Weights of a small GPT-style language model, trained from scratch on English Wikipedia.
Size: width 256, 4 heads of 64, vocabulary 2048.
MLP neurons of a small language model. Each row is named by its layer, matrix (gate and up: input weights) and neuron, and shows model dimensions 0-127. Each number is 500 + 25 x the weight over its row's rms, rounded and kept within 0 to 999. Numbers have three digits each. A neuron's up and down rows have the sign that makes its largest values positive.
A block is one neuron, or neurons of one layer that tend to fire together. After each block is what it responds to, as a language model described it from the Wikipedia text at the highest values.

L6.gate34:543546498458478515492503483498521479535494496481486487483494516496504508506519474505519484542463494518504523477552499509491541439504507506523514460527493500429505511561478466481519505490529496482437534522482535493494476472525489491479524510510485541511464488454456485446485489475490487519500529481519532474483483498517550547496469522505493520538473504515530495460459500529468516483523
L6.up34:547509473521510528483481438512567463497505521514474479501523500521465471548510443529507516501486457505513542500485492479502571489473529523494501498498500523449480499550486510467541475483525504483484526515512500470475500483493504505509540493483503519525488483507517518464477468493515468551479522520517506495502469510540518510469481499508512529504469476504509492499489529490490539472522
L6.gate208:494542523442471499500476520514494540476510511493508536482564499517483530489526491501460478458546486499516518448515468474510505492506489469497522498483516496509477487518490434502498507554484505508459528522510514499524458479499505472418521444532517469523484526499445505482494497501485516506447539490496500509493508468485521539479514467476499476546537523519502490429466517497478465520475
L6.up208:486527478463521507468492502492488548534519491513542513510542484503503519499541511497507487495537544487482516532520519439509495491462495530483481460488490529508504502518454519501511541516471491468500523510490498460491454523519470479467540499486530516527486508512485475522455514489510502469476503477522507495487530518516518469495481531488494542495532478527515477499511464501479421507505
L6.gate272:462509514503515494499485547548539507488514485505530473526504494506507530457459449518504498514479472531465476525503523483470485493492499495542532496501519512500499465520489500543521528502548504474469515505486487506510477542529500488492512413481482509488459500466473476502522496498515475489467540479518519475490496533521530506481491527502513524526525519511504488466528456491492527517505
L6.up272:520525515466466519497493459490507492525551519449497526490520504504497533480545452485508474506473490475488517480505471454538513502499497507528487480490487491483482483500482522509515542519493524503504513497474491485466528532515485486443506504500566475486485496481520479458479520477501444560488553454493490485504521493480446554490478530494481496558495503553493499474495542535539492478564
L6.gate299:503492521536496506523479487500533485539542512454495520491492507489492537521493476484456478522492453507494477516470521520468480479502490493524516549491520514517527505525516500490541514489447481517484502514476538511492524508540508481458496491475506469534479461458487455526467500486519479462506517493506531512529528496455493506526512487545506458561554523530493508487507482510505439484492
L6.up299:538505466504467514473513487544535511532501477478483497522458509528486487494535503473490509526540513500451481524535501519485459488507456502505493443483539507492542478471492510498506533496476513509479483481499451453481500504513490532469498502466515495473494465480508512478511517476440485512491492480495484544536493493471482523462509531523539532471513478467509493456478457483517514509429
Responds to: Mid-number digit chunks. Digit pieces and decimal points inside multi-part numbers, mostly right after a thousands comma in election or census tables, e.g. 445,80 or 16.9.

L4.gate168:511521496498491460505498523480516478496503503482461508511487519558471518506551568502520487484494474458495529495561460477464520447509491542548501500494511488468494498488448509488537477479462487505507529552521526492519467529507493485484538484534469505503488504503486476473493476484465475481485512468468508513484558515498493509503470482545516484484517472522533529492475495506509482504505
L4.up168:496496491504537534458530531503508496504488483516513482520472485473516529481531490533465496504512522502505530491522480513537526516499519519486518516503457502528518508509529501515533499535515510515506473499483454450503499570494547559489479538507523501525484479502518516485517491473494506511520547476500524525509480546467480481481529476483519522477482497492514519542546531509458516534501
L4.gate198:469481537462516539502514549505493480558505512513444486492504496521487490498521525511502533490467528485496542518486446515505487468519452480511513506461500520481504474465486485457486544495528465499484500486500516511507516511478554506508479494492485515520486476492492476494530480482499484471502503508467516506539501469518506500513527518560471492541505573477448474521494526541491503501514
L4.up198:523473498434500471474543484462450482526514523502472480474535498498513510476476472520507470484509519542496522487531460492466489494509475497484519450490525501529501506470477505498516520485463468484499491491473451506469509495513469490501520511501508487476513499487479478500486516529473511478480490504479509505530502497478498477486481502483554513491482479464531482532512458512546507516519
L4.gate236:533521510533509495477468514492559494503589524538522490490485483498485488484505485509506462489478505482488478534502472475517520485484526519535509455508523487437562519508513514489472527530511522525509561508500532494526492514543537501513478429476478453502457459525514474492505515500492475465489513449500520489503492485498485457519511459487436504506518481500524473511498467510525513503547
L4.up236:512459487499510530493490485504513516473520496598445469524494497490526461508496545468496494504515525495499478493559462491505512533531500484496472482501522484499505504456507490494500533533510472515498516500472491458485510470505523541490505507547520511531499478523484491440465545513455498490472456459502518500514526505526504481492500476529506507476496457482469506538505479504543481534520
L4.gate274:477531473482499499520519519481497496489493491511443531513506542526513495499497533495494475506516495544533502506520481454457519486526477515515476495495509452498536501515526520533522520533493484466449532524492562484509501514514468488506483496520458510499447496557483495471467558488467511427496518511512500495450509478459500488517510477547490514506516446478504464516484502560502485515535
L4.up274:490528501517503502473485478556507474476472518485459513515508544483535442531480439489511473508480486528530539501478476485504548539461428484492477522482518535510477496481499513502549506511492501489513498474497486472459482491491475510557478510535485507437550515547469502490517499542524515483460483491495486510477490495510510471474502505467505520477478471509476456500466481562502506471512
L4.gate283:463498464453480462497505518484543462505504502527474511496477511510497503493494519479479484504483485481510481538594492497477529457494478545530493486493537485484496496506492532563539515452478448506464510512502532480532480510521487498496512479481493479480481496505484489481486512505505517505561520484481511514506487430471513515515489511515503479493531517499507498474564558522496527517516
L4.up283:440511458506468507471489528508506503470476504536500500501467484497529484520519492445488467504468459522483470533494476532543507476490513529503488484476513526487534481536520503505498572517463553526501507448483514531485539537497524501471463502476521492474505519520462520536511478492506503547474507492470464495477543489496505527484501484449527506441508519517505475525488529480513490522451
L4.gate285:493491477527480484513549475439497471541515504493491510498469496503518509503470479526500505514492470523508546488509453503456523479495485525522503524514499459488536520506488481524503478477521482504473499554470532497508487502515527507509532476495520471501497490454494487513497500456482477491510495516518527472526537489507476470525469506507442501524527521497482528464408486536494484586519
L4.up285:523474472502475511515547514545566509552521516494492471491473502518523483511513485479519572492517497502495527532530480496501542490504460538499456492517529517485535503524534506497464543499546495522473513500474524513459485521442505518515519452485512449509466501513514488484514496479448505482533534509539485488534512475507510457476551479526518513462485504491505495497492517530500523545534
L4.gate288:505472453524520476491483529512506503499482502513471501503492506510531452499463509532539496504535484492459556502465517509492471506494527507460550490497512539474437501504491511477476497481513481499498471461500504494500483521498506463522481541496513497473489476463481486504489533513518481531542495497452519511565494501496477441478502476532492498516522491510529496521522531509525432475470
L4.up288:514485456482552474507451508528537525496514510500492539508537491514542499501460491527545504528497468527465535477501527464514505525527493510489511507471513548509480511497501495466472498506494481536520522469532485454523491508492507476510535528506511505521498498481444503527489522546508493542501510459497526498523505520492481478473500487500521516538527524519526499512479553504557467465493
L4.gate317:480530509472545480497506517474487481466492495482497495475518506514482502489528536538504481549494538462442488508470460481460521495522530523557501507506494453479477535537522499494491504524488519473512494493471501490517467530557468479473491497461507466471500550492509495518483518498500468472541514528512515524510544494521493531542531523535488463513529476493485498473480521514462476537539
L4.up317:478474497490462513495456458517519514491513478468462535489516507496482503515453468499466523509469449497511549527473473499502497490527504481519522469527529474467516500505427538457469521518497506469499482483475523509465498470482475493495519479500508492521516485499509493526527508546509524507526464504504531527488495493512490491505504494481503453481482472525458476512506507464571471456485
Responds to: Decimal fraction digits. Digits just after a decimal point in statistics, tables, census and vote figures (27.0, 2.98, 50.54%); also "a" after "was"/"as".

L8.gate202:517530524469464479529481493541506569525519456476475517496521506536506513453517517534505488462520534550489474488492509449497497486499516498474485477502527476509519457486493524495509502454494512514422480523499471512494521488480503488480462495534506534528500507444487490491517502475497486502484505514461506437476525486469467522499525504516470508504504524446489483476492500562492499482506
L8.up202:518502491495484465552482476492507516481481533487502532496511531501460480452504470561503505464531524469511484541462534513507526546459548533470496473535524473517443496516557507461518466488479534446483479558482484496499491492505528513484487489494490507485523512537508473498494510457489508488495506478521501514506520506515470518545477511520484548508510522459505519493527491515504453472456
L8.gate248:531532505459553483537485493469555510485526524516486451491499519481462558480512537549511556507516523513503522481518498529532554485523528520476536533512503515492501493533509517506508491519491539474516441575548476485499520468530501506473492546486496533490494544477522473534448487468510515492501485509477527460514486486490496506486519530477497512530538523456526485487505523556524482510472
L8.up248:507516505492503458519503495492481557483467479521506506472477505514500500511530499498538532493478494556502492503474480496438445484537503474457456531508550531519522492486509567499484528514524523508487522496533513453531529487469504509484511517473489518462517497493544503477493478503535494474472493541469494491507519461483457475529524487513494493501491540531520495470462503486478500494495
Responds to: Accented letters inside names. Byte pieces of accented or non-Latin letters inside foreign names, like Núñez, Kärpät, Hôtel, Nội; weaker on early pieces of heading words (Early, Census) and "n" in known.

L4.gate47:500495502460508483515511515514541481515492508473471448482475497517479550469560490485538498492510493518481519532516501496523452530539504531519508488509461493521494501511462504516507488458516479471475501480451522539527474527499487455515489507464454445491485472501483443493472519548506478512489510496546514485515474511513489490498529520538509488519519522505530469509472545504519459484534
L4.up47:509523535496502499508522532496509512499489495496514491529482469486486513520520501518539534498566488518533501517494522565509417567519545515486501521466472461580487475525479501530501496474522447518489512480482506495515493521479476478501487536513471451467536503494490494465485483561501482496487495475493486499510500534509498502507515531491475512471510492520500499500477564487538512473518
L4.gate59:475514488450501476539514506520453484496528506478502553474523547489477507485513520498531478490511492527490551509536507485461545485510429491501512501509489512465484530532498521505496540467549477542537454547495510502526520492530511478481518463494490527534470463504471472512476490511477508490530493496506486462488524520505462491519496544545463498515503517510504506504480529553525470517499
L4.up59:528465542487512494494543484462466482549501502481504522478510524426496504465500462524492473437513501527493515496516473504497483513542461497497520484474453506506473497512498463497461529505520483531519449484481517518482483509484531533511504458478527510494501504483489508514471474503512509487520451511485462449496496511506490517475489501513459468538489528527478504517496502483437531499498
L4.gate163:470483468484437502507547517507481483516482522433512493503467474459488480543533503511527504494501528505511551471528496527482485534489474479503537470551451486518533533496488517520515514538521454515523485492485534511451503507479513487483492508529489479522482458507524490492523500499487510540534477489490432484491458532498515547516479503540475513499506485485505498512518564500550474507490
L4.up163:473489475502476515502529520514501497444489473472485489516514488544516501514528484503529479535547544504520499452515496551535482538467523519490513464497466485544493488471516483536453476472489503527491532535456530477522515477460462503505527516481511478485496545521513500487542495509482492503463487510533466506464470547531511540458487521526495483481427465534532490490495493485472517479498
L4.gate193:499520490526476466513576530473470458508502515515511548500499518519503484492541475534513522511488502513525529463567513504483549504491514493480477466515453478482505544548523492496518501504499530502489488544485477505520482490519513488474527466473490513525487490490479479525469518497522490470497497519484515481476524513502511503516493513499462476522508524486491463464476528484478514545522
L4.up193:492520509503512477486479582512475492496478498500532489481499507474467513518492487492520533516489496508496525508496505501462453527516482471485550536478487514461498519497485518474468504477526459504515455433503513482509476480500512502535468566506464514497478479505476537510497464519485526463547480523480453532478502463470539534463512479520454498533477517493505512479495477477495507489508
L4.gate216:538522477467516454514476491496523452531509494460502504486512494475484508500481464519512475519495499558518544471537488452498537494504494496492516482514448511493487525506491471477464520469474520505484470549460528486449479493508515474513495536544539450517478507472465497500491483479484505525543490472503543500502533537486464512474489545499509497504459527519505487490491502515443435540524
L4.up216:528526505479460425530469538495484452548492509474533508488516502472510490506520502520530478485513460547486543474536548465465506478515484514493524537491483494507502541490485494483475519456491507514510508507502462523523493471489506503502527516528455498534507490500505535529493486491471477533528488514481550518510507524493486542470473523494497471431484549494494480470509469485485471494490
L4.gate249:492517486479490463516508540463444495491507507521483491453507537507463524469495547498504483487500483476495514494527502502468473482529526516518570537465476509473475478491446468495495507527550504512480481513469529499528445529532478495504545476461495497525477469504458490489481527500477494520529522502505498491449513522510511499519519524511468497542493473512526456524459507533467467505519
L4.up249:493483514511461454487514520509515494459476532495523460475512486519487537507489488480520439452445503507497558503497549489517482519470522498491533546514452513535452483511482485484510468533521527511516500456503523469524477516500519507541526496487512512458509528506489528513520508484467513524497501478498503432468505517507488490475487512504511503517482509483526481516464529474416461485527
L4.gate284:536503554523464497513485498507535484548459503481456505480458559482485503494505526479515499500512477518507515470496483493466490494481490532507512504489521492489501513505529498489505503491526476518480503526515495551526512555494534529503525501507521500474479482488494508491479504506487496454453534507499484471513465507519455500508478549507498534546498542461492489507521486509483449487521
L4.up284:514520500492516476496519509457485496496467506519526495537528498472500511505463500538547473521548479462532491484511527518459482480516559503531560517503503520510492542467490455475505476491523530477490480525458476521473509465517489470466499549467495463497514546455461496528484491497529472495499468518505504519497519513508477519478458504538474475511482467507481508489518510459484465495501
L4.gate318:516507469529494486531514500474482458523511489491537483475531504554480536495507493486535463477475487493475526489524484498501518468520493492512476489515478489471503518522498502504504513518508461504481490464437513491501484494531494449479491490509523496513458472471498464489446527509525480483508552501542509486496506512485471498520499512520492494537525504495524523455519540572473490553550
L4.up318:540494512539518499463526456519524484505494512514512483502509496524490517554509523535489491477490511464473499511471469490497514479469529486502508500555497515509493535506485452478476465554490509445511491505485500495513517548460492514501521450467482535496521484500527524462486472496508479489492485526482507533540491507489504495524519450505530478500488505499487550503537515498500561498452
Responds to: Word-start letter fragments. Single letters or short pieces that begin an oddly tokenized word, often after quotes, pipes or hyphens: d(onated), f(elt), y(ields), th-r(ust).

L6.gate3:451510502473500487527542469530454551495481516490496484495522511556502521499462536463483505507491463486475483551476485484509437487498525507537555517490528453508520481554495496503500511516519506516434523490498510497473524483489545497507503524474473492526487496481467515535459542505461528480481515523513506526413528447453528508502467468497498490492497523479534516530515506502489470501516
L6.up3:492503485458481475495493501537490552484466505504508490470452474491543504495478466466494495480468478523492503498473489527515511518466530508440499506526513492533509514529524490464498521500505541529489538490543512496512566506480526517473474516503480524461462494523511509502526447525493512510494470529498523495490517471500481475483524500473502499479501516508506474476497507485492485493536
L6.gate25:517480496517511503526498564488487528510484495504512489523518493515480512488488506507534503488490488477530512467496418471507474513553472475525463508487476464496485513553503486507476524531524503487472513495486491487514525548503493501545511488472551506485475509520492516560493496488506520519516555504535468515473506440511477477512522479486497510480504487533524539496508497477499497506524
L6.up25:515468490472510511528502534441492513495475490527505531519453511491514499498469463511527509491462467531518527511540502489508496488514470537504490529469464517525552501496509500532465481510513458506514490478512518489521469464488517532499499482467471501489484502507510542542452495500479501531499505460543506478484474506490454550517489458492516546492569490503474449485502459513481471495500
L6.gate242:476508478488509542489527518527477441520508454526487498502501531502455500487503508472530460490445498526522489509551479519495504471500483471469534517472458479523478508539466479476492533516481480524490525494500505491520498485493513508514531541509466534510463479511529521504492548519486500511491552505499503540439495518545486538489529485475460494539559484516489493497479534505541510532539
L6.up242:544460500494524515495491440531501428491507479492480522510505515532488516501515521487508517487507495467524514501516482530494461509504489524499484469528512521518524509501477550501518506533496458503503463459514520443488527532467509541523529515489532484481498497508547527497502509518483503525436475493462445514505462497544512432524521463510486553489515508523496505499539462507521504526504
L6.gate307:478498528486484498487489522515469472529468474511506482531535538544490515460495525459495542525482519496447488508570518487483523494526504524531513488496482468452515497505476461518457529500491487464466490521493499492494488504504517463516488498491518493529454463490470473505496542475500495506496525488530549480464505512512452482502469501519524510487518465490526495486525463531510502566526
L6.up307:481500475480531506507500482466510506519518503511482504510483511518475502499525474492517469515498458496494520512507442446492482468541487525529551515464483477472491506511493493539516518483502486513529546496442487506514505498511455471480513495471504460516478486525472485516484525472472540515513545456471493533495520432479491528494456512534502518478488476508510492488510511527520483479554
Responds to: Word-initial p/f fragments. Lone opening letters such as p or f of words split into pieces, often verbs after to, could or was (p-ay, p-ersuade, f-ather); occasionally commas or quotes.

L8.gate22:496498483459505453481496529530506463548516558466496520525542529468515511511541483523508483509475466549509521500530503518456522482533497515501463486495507520446487528497494507500496531513490492513538473495486471516507535547526523447489537476495524507509489508474510518442468466520508498500507549524479490488513487514531537537517479509514515513517493468494500499441527507575483509490492
L8.up22:500491479456494486473529545490496460553518552512499501504511518486516487486524505496524484485491505530561524496505536539466486477536513483517483464471522537507487501526527506543537533474542492528525489511534480472475505513509551493492499496460523503497470535519529522458488472515519477535511554529489497516498518473480494538469519494473503515504498505522489536493503498539467526499491
L8.gate147:513532548480508465474493549515535490506536489488530490492508492443521547485514524515488450546510473535508499506526520486508542476542505443553477498525507511465473516514506535445541532540517541497525495482519500449496525530500528506455538457523550523488488437468489483485500481517527482519537508511475513527525481477527545551512493515515458489484533489505507500521529465503493501520530
L8.up147:484502522466496519493470468524500504460504503497476515483501520513542468454508522490513471510487524528476485522503538500495497518469478500501524489507538478466455536490491515493548523514450522488515509485517517523495517513509473509476501519503508487498545575470501475555513467536470471503517513527519488527500495463528483505432512498456515482509486425481525522496476522516552448499494
Responds to: Mid-number digit chunks. Digit pieces inside multi-digit numbers, mostly the group after a thousands comma or decimal point in tables: vote counts (30,681), populations, IDs, times; also the space before a day after a month name.